Part of a small language model's weights: MLP 320 tanh GELU, learned positions.
MLP neurons of a small language model. Each row is named by its layer, matrix (up: input weights) and neuron, and shows model dimensions 0-95. Each number is 128 + 32 x the weight over its row's rms, rounded and kept within 0 to 255. Numbers have three digits each.
After each neuron's rows, "fires on" lists the tokens most often at its 100 highest values on Wikipedia text that the model never trained on. A number after a token or word is its count.

L2.up85:097156115112133165121127118141213126180213159119101117162119119156130116153061175144093161156136127129120101146132158142106160129137181098112108158093110112160100100113166105109146097148136163139099035129150103166109145137152095135147160128124130093143107119160130208133140138137155053107
fires on: "%" 48, "In" 14, " History" 4, "As" 4, " 2018" 4

L2.up134:076151158154138137150122133096159091119177146114154135080085103090154130129110132145129112134130137174130104124144109110083209139145184210141104162085151155158122081150200090107129075174143130136116043157147115117193135112104134129138066106084123125145138122102167096148112140121182120160
fires on: "'s" 65, "’" 18, " had" 6, " Her" 5

L2.up57:101134090169121089115116121204148135140172144146146144164125137112102117170025088174109117162122176116139116137145141109098192106180085155149173147132130137099207073086122129158129112165150199150093128196128090130124129147188143137120073166099131121121104078151144153146145110156120123128
fires on: " also" 22, " part" 12, " not" 8, " author" 7, " con" 5

L2.up271:168123129199158150163138110080114074118118142164165114118124141136131072107177072117144113082158036124122172114136093101076137127145114171142130161126177116148067100175120078245103151135080176176130142181157092099138090125110117205130143117106143114142121169113151128199125134093115156127
fires on: " b" 27, " g" 12, " st" 11, " o" 8, " un" 4

L3.up122:123127105134131109076152083150159163138206125110049150109120112131137113110097111114095143164056078188138118086127114108134156105093108145135084136105105107105142117106130044129159112075130124095185109091137166141162149134180157110121140148118172102057178054041130152138102114046178101095
fires on: "L" 19, "D" 16, "A" 11, "R" 9, "T" 7

L2.up234:144115134212103133161137165100148079149120128106186148120122118122094118095119087125105055121137058123170120134075127087125179075116125187161122151106118095165081122127059096120170119185125130131131101142151077170110083116105092141099116211107127156169122131087172090142155156181123105140
fires on: " are" 22, " were" 19, " was" 16, " is" 14, "," 12, " sp" 7

L3.up69:117132102143131143172142150187178083143083129105141155152190114192083064125176076157131102116147148106153151098134157105127120116096140099121088141129145145206145085148141065187121106147146151135093089148135097066089063099104195129136168115111086174171145110152143135151135151124082101096
fires on: " out" 20, " disp" 13, "w" 13, " b" 13, " w" 7, " up" 6

L3.up168:120149157134129140060155133127134137203185173137103117179132115197113126091140189117119129144116144127183105186128134090115078134129160183123109145182104114153132147147145022128078122119135177151179142123164129141212140116106177144097085145111124084152121105124171100117103125110072102139
fires on: " The" 37, " As" 9, " It" 9, "." 7, "The" 5